Part of a small language model's weights.
Size: 25 layers, width 384, MLP 1024 GeGLU, vocabulary 2048, 45M parameters.
Architecture: RMSNorm before each block, rotary positions, no biases in attention or MLP, tied embeddings.
MLP neurons of a small language model. Each row is named by its layer, matrix (gate and up: input weights; down: output weights) and neuron, and shows model dimensions 144-239. Each number is 128 + 32 x the weight over its row's rms, rounded and kept within 0 to 255. Numbers have three digits each. A neuron's up and down rows have the sign that makes its largest values positive.
After each neuron's rows, "fires after" lists the tokens most often just before its 100 highest values on Wikipedia text that the model never trained on; "fires on" lists the tokens most often at its 100 highest values on Wikipedia text that the model never trained on. A number after a token or word is its count.

L5.gate8:185129138127107159167081109170096113085150087137115090145125172101108139237123126106152096147074088186123181086128162087115154079167147128141189116121164064135168101126143140132160097070130125104158161151065117147140155144126157107070142160073154137057083095091129141137135099156097127131
L5.up8:125123117075120151137089064133127161161120140118152129155163168137139156160146133127129103134127147079128156121127096173101120185150138124137202054141135134140143107129166146214171059132102170126126112117157132193116146103127206105090178135164125129130165123121120186127235142156125143097
L5.down8:111124120131119106122123133143155138151141155097176156126160132173153183201168160104147130120178106061090139161143123194136116159112171076155133053176149092114122111145083099214166137103095162133136124138155130145127137071105134159091173127167120144130147152086082129133231146101135131117
fires after: " " 49, "-" 36, " re" 7, " (" 4
fires on: "cent" 22, "ga" 13, "mo" 11, "tan" 8, "y" 6, "gi" 5

L21.gate271:130170226113077155123110146116176116149134146152100165099083090056128110140120158120125102151127213180150109153115168146126097109105136157111090225172128149082076180115140114090104106093144162145156161083069138092180156128116157121184119111098143133140089148088108087144072144169157117077
L21.up271:151119162157098130082105110134077133066143100112161095093149105099104126170095139177142119213192160202123117067076151140093154154117079153142171143124114137128131130065137145121149116127103130154208115172089127120134096148092172156145136093132155129174100162117098099141115187165078139157
L21.down271:121136091156118123130130149081084167135137138092133166161136191120112118095153106116152098120153123164120147127077144159158088190168142074157147057157123124152153081155166093110166067204130113132192137081099141103126219105117145118102117122151083139145169111152194092125143135108125110149
fires after: " " 39, " C" 8, " G" 4
fires on: "ro" 53, " Ro" 11, "la" 9, "lo" 9

L7.gate138:103110134199130091129135187161146173114169135125177118208107118086137148143089110159161127115187136102142099130141118094175125116129137124153129094130088113085136097073154122093192136111131170128073138130105110133158122133117183161176143128104120088132177171090190172202130097127193143211
L7.up138:119102117147069212161115123164096056142108115088085162124085160103174123046133121138134095153105103112097064140089157198047119114099111145111133147095208111148177092109181147158159118166160137107158163131159070175139091157098123139112146098050112177086135109149096112106196174091141118149
L7.down138:154075112066087092066138150152092073178134062078130116152123144149141194140148102185116145149101154173118110128150164129135151155159150176147106140147067096143157132112161147145210087090106114129088137091147064149162139139153098157088085095080174118085129123132137164109147122142131099157
fires after: " La" 19, " Go" 13, "o" 12, " G" 11, " We" 8, "go" 8
fires on: "b" 47, "ver" 21, "en" 15, "ff" 6

L5.gate28:098161122145181135106088159121150111134144087151139131097113188124093067109074093125062100120109108178128168124116126176159117095166134099149158144125122131133110128132160168154106123178103142190148138112145157221134150209099164142074120103106088114100144137119099124138134159072123126066
L5.up28:118144112154118095117095108138083064116175185123113124116112166152098101153162158126125138125144154166108119146157101132153143168196152066130110142170122106178094101163147161130084164165065159132067131136079118134117106140057107119107098198120125087147143107156160116111137134112182119118
L5.down28:092126119154115171147076080159125153127127172168124141189159123106161111147140107120140092088076151102123125166160197106135099156151109143067154127129116096171156117145104184155130075141120148158101165141173098148147101125123097084094148125108133132146093166160100095099188172200143126109
fires after: "-" 52, " (" 18, "\n" 4, " sub" 4
fires on: "f" 20, "c" 19, "p" 16, "d" 12, "par" 6

L5.gate907:093150122143091132213109138110109074149042069149131116077127163163080130155092096112143157089124119166209116126118178079162148110171081120105178065095059094146149121174154149129084091143083164174155135207055132135129212127159139110110169080112118143149097118104096175143165120143087141131
L5.up907:128073128162112200113176159117124126140102136147135151063135124047077102142095192157199170140155102116107086099149092178142095134151101101195068117153166114155154148071102103148166136178116129119123064051089146131149116133079118103133115204128167124113108131127116127130071162143188099123
L5.down907:121064119120109107136144111129084163148116071135177094133116146121062195138115163104095153128077150150175137144150152145119172107115153123156083137067132049124159097088103147115088103131152139111149098154164132117151163192196118124120144081112104111190099160107122107111103070082139191135
fires after: " " 37, "-" 34, " (" 16, " \"" 4, "s" 4
fires on: "y" 39, "f" 20, "d" 16, "k" 9, "se" 5

L5.gate956:137149106182102130110096145120166179182146094199116110175147067126112206098123129143098168118104080125141166033092123137107168153192140103151177065113165138083138121140188138063094129141154088139130081106130120127110121108108134106208141082149149122097136068108091149174132158124155123121
L5.up956:188111135151101146125090145183098085133098160159146074179147123176174143155077173137102088057153148180136216095121098120091135093147098162171119105136074074070122119132159122094188109107202144174129112153146191083180122098140133114104169118112119149087168116150058143147116109102162143140
L5.down956:175088132108139102163126089171109124135087154151136109111138201140161135190117138138071093077114160173101152134185175032153164155100108206143132126127085091071168065164149115117129153102182165126120156142125158084071149166061209071150152152132144177083122117200162168112161159102166116103
fires after: " " 41, " D" 10, " Na" 9, " c" 6, " d" 5, " p" 4
fires on: "age" 26, "da" 20, "ate" 16, "." 8, "°" 7

L17.gate804:152172188167081134111146151136129101051146110102090077167149099125080103099142132163063113130124177086096095190141125126087137144139119145136206115086164096096103153205146170135126119130114106128132168101025170123145077148105125169119073101154154119116157142131200082113114095128108184114
L17.up804:092144106114082075177124196154201109091211143108135134111136055141144189145126154143088060122155112122147181104130150148162118152157159130119127125143140116135056094122143118100129120126131154131163135101142141126108131160138125119155132120121074127026116138163135129079131156178138145124
L17.down804:112129175108099138120147108173103150126205103099122097177146132133129160073072123112148142136109195145093110130113097139134133127141093095139147147063119172159098103108067134128116114119152127159167112089073125114145077127171151141141143148172163205092155128111137128108073146171126139170
fires after: " of" 16, " during" 11, " the" 9, " in" 8, "con" 7, "D" 6
fires on: " the" 52, "d" 7, "-" 6, " East" 5, " World" 4

L14.gate522:112157150091121130139148097153105116066157133101053127116114163147109130113121091123166082137164108137093190087099191137107121130121093139134122184093157065130108133186141140174176117103115123147095081118155141171074173177102135086129124132145138107149107108193116087151132096137113135140
L14.up522:131136168089132093120128103111125115126117115118113109129187087129095084193101212122187107086194090174101163164115146170046102130124126147137156067119133114133144098139132117127079115101157107100083107160134178097071105139117126176105135125137155131141127154165119122124210108123145162113
L14.down522:121149110123097142130126166131134174106124112137157122103111121120103129150108146153154122122150119140094154092088139098093151113112117136149104109131152115109136111155152119165150121123166128130135114147130166123091119124136139131127152160150148132161135138145114123126117095131133160160
fires after: "." 93, "\"" 4
fires on: "\n" 100

L13.gate661:153095183082131086127117104164135135099092068105083137098131093127151112123146093113160123099162118142112189146099160163049140158137109094136135113114169091157121141165152113186142132081164087070124083137137180137083095101131184124106163130150123120149145161193148117136155127167103158128
L13.up661:125122196103156095152124097133172139143112086104059137120157120124126130191105150128146096152184161141109155109124133161066160150116121094075129139138136110146098127135168154146124127115172113098118124128137138129088081121107133107120101169135138150151123146220130112113171126112137158115
L13.down661:124130134077158110125159162124132186096125110158088157092124110110131108113143157148144099158126137128091148151097098154122166129115122115118137104094151141161116154117137140191155105112172122129095097087145140163121139138142166134131080163133146093120156132123113111096106143135143127142
fires after: "." 91, "\"" 6
fires on: "\n" 100

L5.gate803:092109104101050157138125185138064138162141142113144139104146095159118171187119152079124170157106069166075158081135147082119187093087088117116147083113156101130146170125128131120082145131105105135081139083141136119087103161090125084132048181097124188125118098130168113127142139123117168077
L5.up803:133138088052131129174116088094066034151132124106170148105134140047138138128123155085107144144140117118163188154130138082193052132154154148131114099120128139068126125148176117118099102137136081109147089161105138131084162178117170188123158142173188089109132109116139193157075121130098112095
L5.down803:176146107072137131165117073140171048098107150148154156120170087072202220092114112122111054114162095158110079125165125085177158156178114102149168144125192120101098161092149122151101135135103113118105137112137068153136143158105121104110104092134139100129149137157168109122153088123100105072
fires after: " " 42, " C" 14, " de" 12, " b" 9, " c" 6, " dis" 5
fires on: "va" 20, "ir" 19, "la" 19, "c" 16, "mar" 8

L7.gate253:130103116160156077116132139112088093104205082148142182075161128127110154105163117075182060148164204111113139114191106116119112074143138110083148174113104172146098074135127165202098136126144140153124166121155076138173118107181134096093104132107137162123145162115117140113171150103112105116
L7.up253:114150075158129083083064159077089120169103076119119141122079117168139109080094112139230078148107094087113094118121121066112158082120145145140112156138114168090110089089135193104136130138104133184146170118157116182165112131121158164103119114156117164099088142112127159135047162099128105171
L7.down253:138124091154103134121092120127148133125088100128169091173142067089037133142158111146145087122137147106117081145169110076134106117142098067088133128115198168147125114133137153152085093089106114174049130145124129122103130103178087085137093136129161160123125190155098074123162057184114053101
fires after: " " 27, " in" 21, "-" 5, "ve" 5, "app" 5, " In" 5
fires on: "li" 57, "st" 30, "la" 5

L13.gate1018:144156139136150128190131185136101067122150101152125082152102112090156122125073094144147145115149105111125141078150182139056113133092142102162144129075133144152099100131091109148185108115131135173101118070115084139098149159128100114140158150127117114113157145170177171178175143127121189112
L13.up1018:096129136113191045101153111110171110107158114136135114143115094125099137164103107141134120090154201089103150078079115116082182139136097149124153125175162157123133102148168087135107156138163108081100156106161112109141129140132154138145055187144151178140052149199177121108171059183077175120
L13.down1018:120161086068172108156085179187121108092191134160165110216117165157129161170111111087154125103131110089155129126114150121099154109140140123082076163105130156154134146117137112122180119106141154132120121129130120125118188138164142100198133124098137110122158142175140138152164154154105146147
fires after: "." 90, "\"" 7
fires on: "\n" 100

L7.gate547:117160129110098134158131144180150212150164173117093112134145115155123118107139145133057128092154089128111145150179201062096170105140134148135125144144170128129133190114174106101172176101122127175158148135161161094082183116111177096134139124058161154100133147111111136138165110148150130163
L7.up547:127184078138109118107124151128164099185146149052127128085138136149127150114162135131192104147072162147133130112139130118141168154107072114133084151166174146087117102144172168117191184104141118164163126124165123142120148157067133196178173070199068062123138100117165098131068152127142151168
L7.down547:162189149146121104143105159076105152156077086080155114155106166164095087146116095120123123124111124137138125160145097086140084121111160159074138106142146115124070124101187112113140128130171146142055142153164153114148090095148134147159105161091151121179122094114117095107177097183097110164
fires after: " fa" 42, "ta" 9, "fa" 8, "pi" 7, "ci" 6, "ba" 5
fires on: "s" 23, "il" 20, "ce" 14, "c" 11, "vel" 7, "ve" 5

L7.gate639:116128131162124103075168186076123121095136120146094137098130087145113119136120126130076146106178144142057117112091103160140164107106160201107121039140109113084169128103183125090150098123096125153094151091180132121126186160150124123156109141041150116065147123125093115129120099096114167156
L7.up639:127132149107200133173175112152133114138122145192094145200066108147165121139127102103094073088158220142135181150180150122143178135068098146102124133133094168079158137119192109127088087106117110097150109105210122115118124101127093127133144140130176133070173147129117072104118090142107115218
L7.down639:089169095080113098141090134132118138158123191091102157127100109071148173150080137146154110147060162094176137139151127143114180091118129087134095180168115044078174182087112078162110110125127149090175106171077170126184175105100087136096173117166142150140120131138122105114065159128148141134
fires after: "p" 10, " p" 10, "g" 8, " w" 8, "w" 8, "W" 8
fires on: "an" 31, "al" 13, "ur" 11, "ul" 10, "ance" 8, "ant" 5

L5.gate384:095180177162098151144163168088139225130204131215132114130124182150176130168126119186126105155150140143114150074072114088120138169054102110150152112107155114124118107163141126098107134139130162118063110106138157136146153133119121138123133124167110106157141157086092100137119169181139116080
L5.up384:038167183142139139143159106157147195188143184077156107124132121144128143146083147133141135118181157148145069086095085133102160127091123146160102081159084161218151140127163161122129111145125113149101140162166125127195058158098158145149152203103156169133162109125170148137092099146147145118
L5.down384:142172120160185179151115057134130169100144153086115140125109115132087084085112168150100146172158089135154104160113170114123079108155096093157076093130176159134121134093104146072101180147105124145156183108191119144117173136159128138143109137145154135133063164151094100103066120140084094195
fires after: " co" 26, "y" 16, "la" 14, "o" 5, " Pla" 5, "ty" 4
fires on: "d" 13, "pe" 11, "p" 11, "de" 9, "l" 8, "bo" 7

L7.gate535:122137070108146107102069037096112146135161076148109162137082176098075149136061113127102167108112085081115132135115143104147166062096173112155142090152137161088123094123146109153157077114124082132114090159180152118132107166147153164088125142121153073144129126196148157172163126165154143089
L7.up535:133142152142155115155069089145150179153104150126174119152204120092152162187182142120119122128116141116156164162157108136120113175178111107098074159099094115100100104117070114123134145093150105126093174140079144145146158111147076157203102140116122026080145068124169127117103144155164176123
L7.down535:124105130115204107141156143140124114177130168106133192136094110101188103169172110101147110145087082072095114063178102113109160113184036113086104174140162097099088143099109090108106149132126115111122159098140156127149125151129144053093156176158136142098111089133165112099132110112093196053
fires after: "port" 13, " De" 12, " Mi" 12, " de" 10, " mi" 8
fires on: "s" 55, "ta" 11, "ra" 7, "is" 4, "g" 4

L13.gate68:135112182102158070118155120130140151160147128151116127119148108142113116146113148149203136120164135148094199106136132127074127146151128145168118107123155088133149130132169122164121122091135083084108133135109116103063096136106101136156096168160173125171119169177146116149177129118077137154
L13.up68:141096134075137112173130105142157141095135108149109147103141127109122125178116149103201116122179163178095232122078133175067154123114106096147137112130167106167111092129132132166140137099172113129122110153143126149096092126138146118105129161128143112154145181205113128155188149133107158128
L13.down68:134151094145115128154171135107118139104130138136136141126155103124096095114113170125162115135140147152137186119153133135067116128159114107154146111140118114116124124145166152173127106096187116146119133134135120125103120126129094125110120146119144130144092125123152096142151120099120151130
fires after: "." 92, "\"" 5
fires on: "\n" 100

L15.gate5:134150153153126116124106182141122141149168137083119076176175129118049093131105110126172124103149187168098155121123133101134156133079126034108098152142158214108141158132136110149133085144088084119124151136088128150118147104095130125103133152089091126162124167086121143085175154074151096132
L15.up5:196123199095107105073136126069174150168056157074099083123086123123163111152121124101093139102116095170165134098159209195137117122125197164153152110166174118125159116155100085119106120139166124126132160177112106127124076107115124157135111093072172105103131114174098197145129072099142167127
L15.down5:114100143134160114183159122085157102131163118143128093129120120144165109144121109139183149164139132194079189113151124127155140157091161167181150150136143147157138088088081117163177125133114178118175195193109104136119188166111150151109151174185204148147170103093127155136168134170161151104
fires after: "y" 18, " of" 8, " was" 7, "'" 7, " I" 5, " J" 5
fires on: "r" 24, "l" 23, " the" 23, "s" 9, "gen" 4

L5.gate60:132130163160193132158188170168116101169120110099176128132133157145124112126136175075127100088104130136151129064115069181188105084154148127186108120152117187172088079162125145192101120186103129157107217129114135153142117152124105181131117159068187075109166149118134105148082171048136141033
L5.up60:115113156180139127164178102144106138111140106131164133092144169224129132127097044078071113052136133144182166121137089153128122126135179077130131164141089135156100109190150125081162122153031073086122118092134162112137106162129107138075167106128176167091133106120106141099118160135114156098
L5.down60:108144065171111130148108064196110150117178119135175120130154134164162179087085075116103141118143161158160178150100173091085143131115153142090152133093103078159129192166156149068164148129080060095144096168172098104133075111144083129116122127162088156102151149108067095106151060169089086180
fires after: " " 46, " O" 12, " (" 10, " \"" 7, "-" 6
fires on: "go" 36, "pen" 17, "p" 15, "ran" 6

L5.gate37:118197170124142181135149136144117140158124101123127178130109114110125105106084117116150151107129069118176124169180101174155149101180181082145063063117093179083146097154116158112089139199178082120142125115150136131145171143109104070141067129160142134158145167191117133111137121183159162072
L5.up37:157189127165099162109112111136180168129142104145074126178199106167192153132125121099176126112125105129144147156097166159104142106102079154195124139128140107072133108100153125118102106122144108126093121095126205114123138110141122199100173112106173125192168066155147096137148164146173080123
L5.down37:107157107146178083082135083170175129111140116159109162055105136144087102124162104152160097154161130080144183104103109129108109120127088116105117169139155136106102171120111151083112101103155036118093136199141181069163165174116115143163155136118171152176144120133077168109160209141113137121
fires after: " d" 28, " de" 11, "da" 7, " Bri" 7, " ca" 5, "ina" 5
fires on: "ta" 50, "ra" 33, "con" 4

L7.gate404:183090178166081125105199142066087143124144125104110091167097127087137155149156129114129129131109092096079067124084088112134118131125127147158157158112116138054087156150121089134148178113053177131127144055155130166124125090083173125177101146098079097130145113141101129108142127133103114128
L7.up404:071089101154088072153170123137183126100085131125135086161089128123122164101154152128105129075146152128148138140160147085140143116154109158138097107121116101169166140084102095149153122117128176150131171109108099119155134075117080179146174090142111111140062051169156111117120146082103096151
L7.down404:152139183143175115134101088149117129128101117153137105110100170152193135224101100138172154120152099171114081144075141093152105144146186080141131164062104169109115164126117104127149164090110163128103096133149111147114132182100170156135145124112103052116130093137123143154212100103165128139
fires after: " M" 19, "min" 8, "ie" 7, "c" 6, " Mc" 6, "ha" 5
fires on: "vi" 16, "F" 15, "ute" 8, "K" 7, "f" 7

L7.gate702:049112157137117115160073103146161092170129118137135098098150117095136142113154102125102111158166120088102144121089132118077124111148119108135169112098156064080133155135115071168181126119140161124162085092096129102087142094103133134110110147125071106151067126153134129135117166144083054168
L7.up702:202179128142097146115106172122132176107104067147101165120139104065159123113094067155133068080167108222137158166164137169091112114117153132143166163110136119136112105131087154106170118125199112150129125131108156183102192047169154140106128060060168145089123101106088155137037145151110076115
L7.down702:133154147164139111100180107200166169076092096117061105074144153096150089089125127048179137136145105163156158121081157148144082133188142113114138048106156091071123092108080108159155124111142141113126110146128082125139138143156119142172067131130133097126151148098120132129139112054054095185
fires after: " A" 30, " a" 22, " " 17, " Ba" 15, "A" 11
fires on: "y" 29, "ver" 15, "l" 9, "ven" 7, "udi" 7, "ff" 6

L21.gate967:136101113093128189137079154131184171142053108078160126125168175132126195133141082116121097124153114146136172137157144144139080098171136156104093107143141110149184165159147120054117123107118145129107159130169089122132084140126152098168109143101136037137115107139108160185078179152169097078
L21.up967:168158147135066151103110090138143148092110136161179189133093127111161142131137139173115114116142095112148137116119125119144136077164089116083141105106081175125150127146147123118103155119114158093155128167085126158169071110085098114102144176103147102048131167168112112139121111075130168109
L21.down967:192110080152159100178116149124144116106093135118110201147131119172122112146178159044116113076117174150123168072125108107122107127082187162165130139143095124112127192146122152140149134125163135096044107140123124118115080162118138164131106141081145129149111148129150096090125095193121079091
fires after: " " 86
fires on: "s" 62, "t" 22

L13.gate422:099123175097175053121166137133146147137131099145109124100154102127122131202112137120181116136193121182113198118128116183035168102128101099130150097120146096145117102132160114161107114113169087116104111160125131111061079136142119127097111180141108099146114184213116135124158153122108138099
L13.up422:144112176086164086137161138158157135117119102136115154055144108133115146181072151105198140126161137161103202124091123158032150118125085134126116109119140103156122122141182127148117128136204129102149094127126144134093087156112143106117119185125141126135137170206145122151172137104127116104
L13.down422:107126119133127103149163144122071172106108163120125173111126113117142073149124184134101116159153115139101159112117160150109153113120155101127126105128146103116128119125180118138066087127190122119111137089118116154090115144091119166110088143089123089121146156133132149098131153118146151138
fires after: "." 92, "\"" 5
fires on: "\n" 100

L15.gate330:101192057144129101203100118152113135131161089140139161136140112140119110106109151071133156117185137112123154181119119134107119101103172081052085087135143116131156130161110104156137096076120100118183126130156103122076147105055103110105082149157054082160173122114156161104109149137127160099
L15.up330:182119100108118118141151128089184096109174099083101120161144159152159104142180134131185173132151111156131142128161151149161145131117167149066109155143137062149112146133119113140162160181155099153087104120115135090064122144175160173094105078134118103154132090126078131163158155151131129138
L15.down330:161106117152159088112172161045132155108186100095153096120121110112154101094080123154142063141095115146140107130114112131115111082094111143188139108055148081232099102144147123166154137143130134106066124129122087130132100136120179108064105145078095122148120170079146192089150142103156161074
fires after: " was" 34, " one" 11, " of" 7, " is" 7, " also" 5
fires on: " a" 24, " the" 18, " of" 12, " an" 6, "s" 4, " " 4

L5.gate70:117162124125074109189116128124177101145084143099181141084167135141137144147107024211114111075183158103080079112108123150113179159128174067113092117161086177129094151107117104160062123094144094076181106120109126148119187108193119126115170099092145179130126123131131165090078118107145154115
L5.up70:110139161130114129100114129178164103176135129154147109193094154088157113108094134128220145133182171082139141102116151093065146124146079153151088096135135121090148085130107121122109092171108114133120058156123124113081134143138137130161182131082165085140108132115135195121181146138170095145
L5.down70:145135146149172147140125116122111165175136108156049126135121151116173117169154108147177164129163099129209147134155115124094050138130086106114135144148122126085113111141080148140107093066085125147062115149138114049129074135118134128125103105141091174125115134135159122130126164098113085134
fires after: " E" 14, "e" 13, " A" 12, " Be" 7, "le" 6, "re" 6
fires on: "y" 20, "ur" 15, "i" 14, "av" 12, "am" 11, "ak" 7

L5.gate799:103070099133113094138094125065049111114114118144184141157130157164093118083091090106090085113092143155143183110138117141120181095122083139091120121115113119199104081141092136123119135141072170106118146144124206126201083152085185120074174161121088114088126102135066140105113164136139129098
L5.up799:152158148128110118096126157147161160107144191137181149078126173111137072152157168140195088144109103082094127103146132094089152093106103167153111101164169063124127209088103120137148117158075121148154156137154131089117167129102102127142114092154158146099069072095145118194104152163094085129
L5.down799:133121168103114133097107196175086107126139204129146079120105134103089220163130125098150135111101150131114135179180121139125181108127112112091119145087174114122195108151075143143133160127168105127103153176163123112148139209167097128071145087179116107111146127061112124078105157113114131174
fires after: "-" 26, " \"" 17, " (" 17, "\n" 10, "==" 7, "===" 6
fires on: "C" 48, "D" 29, "c" 11, "d" 7

L13.gate313:109153153130056160118094142116143115089150141171170151159115118145106168142115214137145159133051136194125134160172127160127140105121110091103082164137113162126129127059123139107143176155147094102149152069110123141143128133131154117148115076136110121123163081134135105150148155092155124126
L13.up313:161164126118092073105101159150119137080209093119131098120081080130118127180130131145127170069136119140080098201142139095160165125109090123138099164074123069115125087173143117109140140121150121205133120120145120106144105097117145109183143141136112186075135152113163110070130057126105098165
L13.down313:136096146073114179149114081139157204099143106165139189143113147154090139088149135119162075157098086138121123178228156187112119137131127160162112107098079178108133081103129144097119133152154149120109155081112131055107134087115093102121094131066124110126093070092119164152140133139141153092
fires after: " of" 20, "id" 19, "'" 10, "p" 9, " all" 6
fires on: " the" 29, "ate" 19, "al" 11, "s" 10, " its" 5, "ter" 4

L13.gate573:109134115186123123132147080102153131075121111101104081150065119138138221159147151157140117119135204159063162127135163177142108139135141131116121121188176111102116088176140125109095147141131126115122146169145117145127099164169167138095104110110135102171111108083142114152127117125051132121
L13.up573:117133096121113072186139169091088115159140122066069095211056104136142099165143179126109198140135127144136107073077179164184113110133120113110049082134149114117079146186115119151142093183084079184167161130163102163082168112173172132133157174128117106109076112117147097118091153190110119114
L13.down573:133121092126119128096101109116149164152158130107134142079115121124130089144088115095141143152094107147093151146171115132134167107103136157133135120166133178145099090115057133191101092075153138035126093103085144086134096142086180124218125147126129075166176062070139111141119121115119174107
fires after: " was" 41, " of" 13, "'" 10, " became" 7, "te" 4
fires on: " the" 37, " a" 27, "s" 10, " an" 9, "le" 4

L15.gate524:134127130146139135133125125123180066131128167105113123150069088093130089068155143154121140120167094085082160087141120155147155154088102165090130145169111195101120144109083250155145147114098122094153105115114150134118114134124130104132123142141140065144160126174156120113206115162099162080
L15.up524:083125118125143154097190122132082129106119135162108129108120118150122097122101125173177110083140115115161145107130132181154162111165089157178137152134120137126125097168163178140126160135110117187144112144142088143168122135133088156153153118129110137139080126147065154099112084072110106138
L15.down524:111160095089157057144079131099082172116111110107149115174116197090190106141073124088146116108143125023185139092125179173161186134071078108124130157116112093054118158075142127142135096114104125179184146109124126097118127083116118155165111180096100143120122106172173055097154149147143133183
fires after: "\n" 57, " " 19, ":" 6, "," 5
fires on: "\n" 36, "The" 21, " |" 19, " the" 14, "=" 4

L7.gate1005:143156102131138136163143092155177048165135102151176109117154113150149130145069122178147121154132186161171135157099171122137172147168145106144094104078071094126128093160119167162138102125133121040128140121105142097141146114129128131096080161140138120134108131065152057111149132120074143103
L7.up1005:116209111121104193162138145123153129123089051118128183129100146103117152165123164216079104146208200145139152164140245124122119100179141135094141053163150126100175073138135207134123098115065123165175151138089176054179179111110153125129128112116120180164124152135118091108115158189142100132
L7.down1005:148129114120133133189074144115102153100130165031099185107174091118160085111113112129081109089098182108038119112139134128129102095159126141124172125117096119162112150062103087132085107163085093168099141119159124136117103120130093132080133095143090165114135119131114139229142079134152107116
fires after: "duc" 20, "ri" 14, "um" 11, "cul" 10, " ma" 10, "gra" 9
fires on: "p" 27, "mar" 11, "tion" 9, "ed" 9, "m" 9

L19.gate56:041124102140106135095118194083099148112178136063175131117088121105138105175129095130104127169088115169113132133170119097106181098095126120117159126112121162166121124156099116122108179148123135085121130088124200137076127124128176174124124178115078125182101150105112117113203159147146124149
L19.up56:091068119137093084094122175079110129116177114120152075054122169141098083076171103070214072168121113176137151170145158147126128112165168122154144129143162118132096126166138141177123135112107115113121158066119126154089103187110142107094143132116106100119105096100120102150066105096136121147
L19.down56:074140103109134134132162141184155122112135108113170100148168149077094141112120134215110113123142120110124127176166143115114111098106101068132094087102126120146098173095140200161074212085138112137085123123121119153069170165041143091087172153163100122179142157115146086157167161113105178163
fires after: "\n" 40, " \"" 10, " (" 10, "-" 9, "==" 5
fires on: "M" 84

L13.gate671:127133194100151095145164121143117144132150072139107073087147138175140125142125147085157118106140133135113170138131101155076141132143075113129106125134152110143111108126140086185142110155164099124133105109145149185080109131102159110095137166165166123198096188165138120138169108117086158119
L13.up671:127115175097137097125134125135208138116124100147130139117143081133112117194121140148172104134172138171093225117098140168052140117143110101143132108131151112157117140141162139171161126077186110122084135169147124115072085168140136114109124153131153121176135151224111116154171169089141172139
L13.down671:085151135119148099139139132101136140078111144104130121123134070122114138163103146104169111143147122151121186108122146136079150129105121091160138140127152121115121116162136123118132137097199144127149111129159153152116108139129137144124113126142159134121111150184123107141113138113158154119
fires after: "." 92, "\"" 5
fires on: "\n" 100

L7.gate696:114094168150122097169130196148117144194170091125152144125129089132138133108173118146131073192116087102149177127145147188146113141118140079181130173138141120174122121120150145104146118112125156155104106117127166124064134104134125081073173128165131096108094103066063162132142177148151089100
L7.up696:066141172082148136144097207141161129162144136104141140109132058120159131139163079170118102159147058116125121118191149174112056128111123096188151132126182154191142162131118109105122111191156142170123156116123117182131155120168178141098101113137130120148093098113092155120114134105151082125
L7.down696:097107116078156162129108137053142126097109162111113136109152126112113071148133127078139155122147121198115134171144159123140095178144126156106162118113159110116187156111137115108150126180102099125168153143160103173185153131152161126211093114136129127174143119112120129191121144101088137191
fires after: " " 24, " M" 15, " Pla" 8, " A" 8, " a" 5
fires on: "min" 24, "in" 19, "y" 11, " women" 9, "ran" 8, " run" 7

L5.gate806:137147137147132112116138132154145178098189165120165106138182138147104107105182067150127061121078112146073132152109133129095124133084142104132110072152143177113141118158120097108093139139144138103035150188166045166138128156180089108116142113090136140216100112070122147084174094190084172103
L5.up806:140149185115111159178147135129125149160095146081136130115136162097135097135086159162110115084181099095186168153148064112123096137072085161193129091191112126110147125110101184092118081148114107121138147091120152136093137168077129096153149137130134117148162137132123135184074153135124097186
L5.down806:108185141151118111166138089130171138106171115185122070096140121122104118196123143113103166155157074136130159118183130127111087122091115147158126077196155069117096138161113177070159106139167122103144145164143157143123156113093085117145092117090154159154119131105078122161201100122155206179
fires after: "y" 90
fires on: "n" 38, "l" 35, "r" 13, "on" 5, "ful" 4

L13.gate543:101136145121107080179122132134141083121132142135136123113124094106106130165120111083159106117156156182104198102126142142068133147141095140127142120144175098116112129135158134158161133124146127118095110129158137149061127180123173114147148132183161083198146158169117120165161144149156124139
L13.up543:124135144064126073148182135149140113093131099143100124119143083158109115186129159137196141151165148129086197119120120178080157126157099105146132088124157104149152124155169131158133116122189104121103127136110122126108069118129110117108098178136167119175117179198082092142195162132110178101
L13.down543:189127205068131085107165146160190139118080111146135129062134058170124146163107140117190135118123131156139171105110132118186180113142119129119159125140112119190138096101129141124123102152152095117155098180125176096116076103165140097128161156148132142108141107176088111145147133168101133095
fires after: "." 92, "\"" 5
fires on: "\n" 100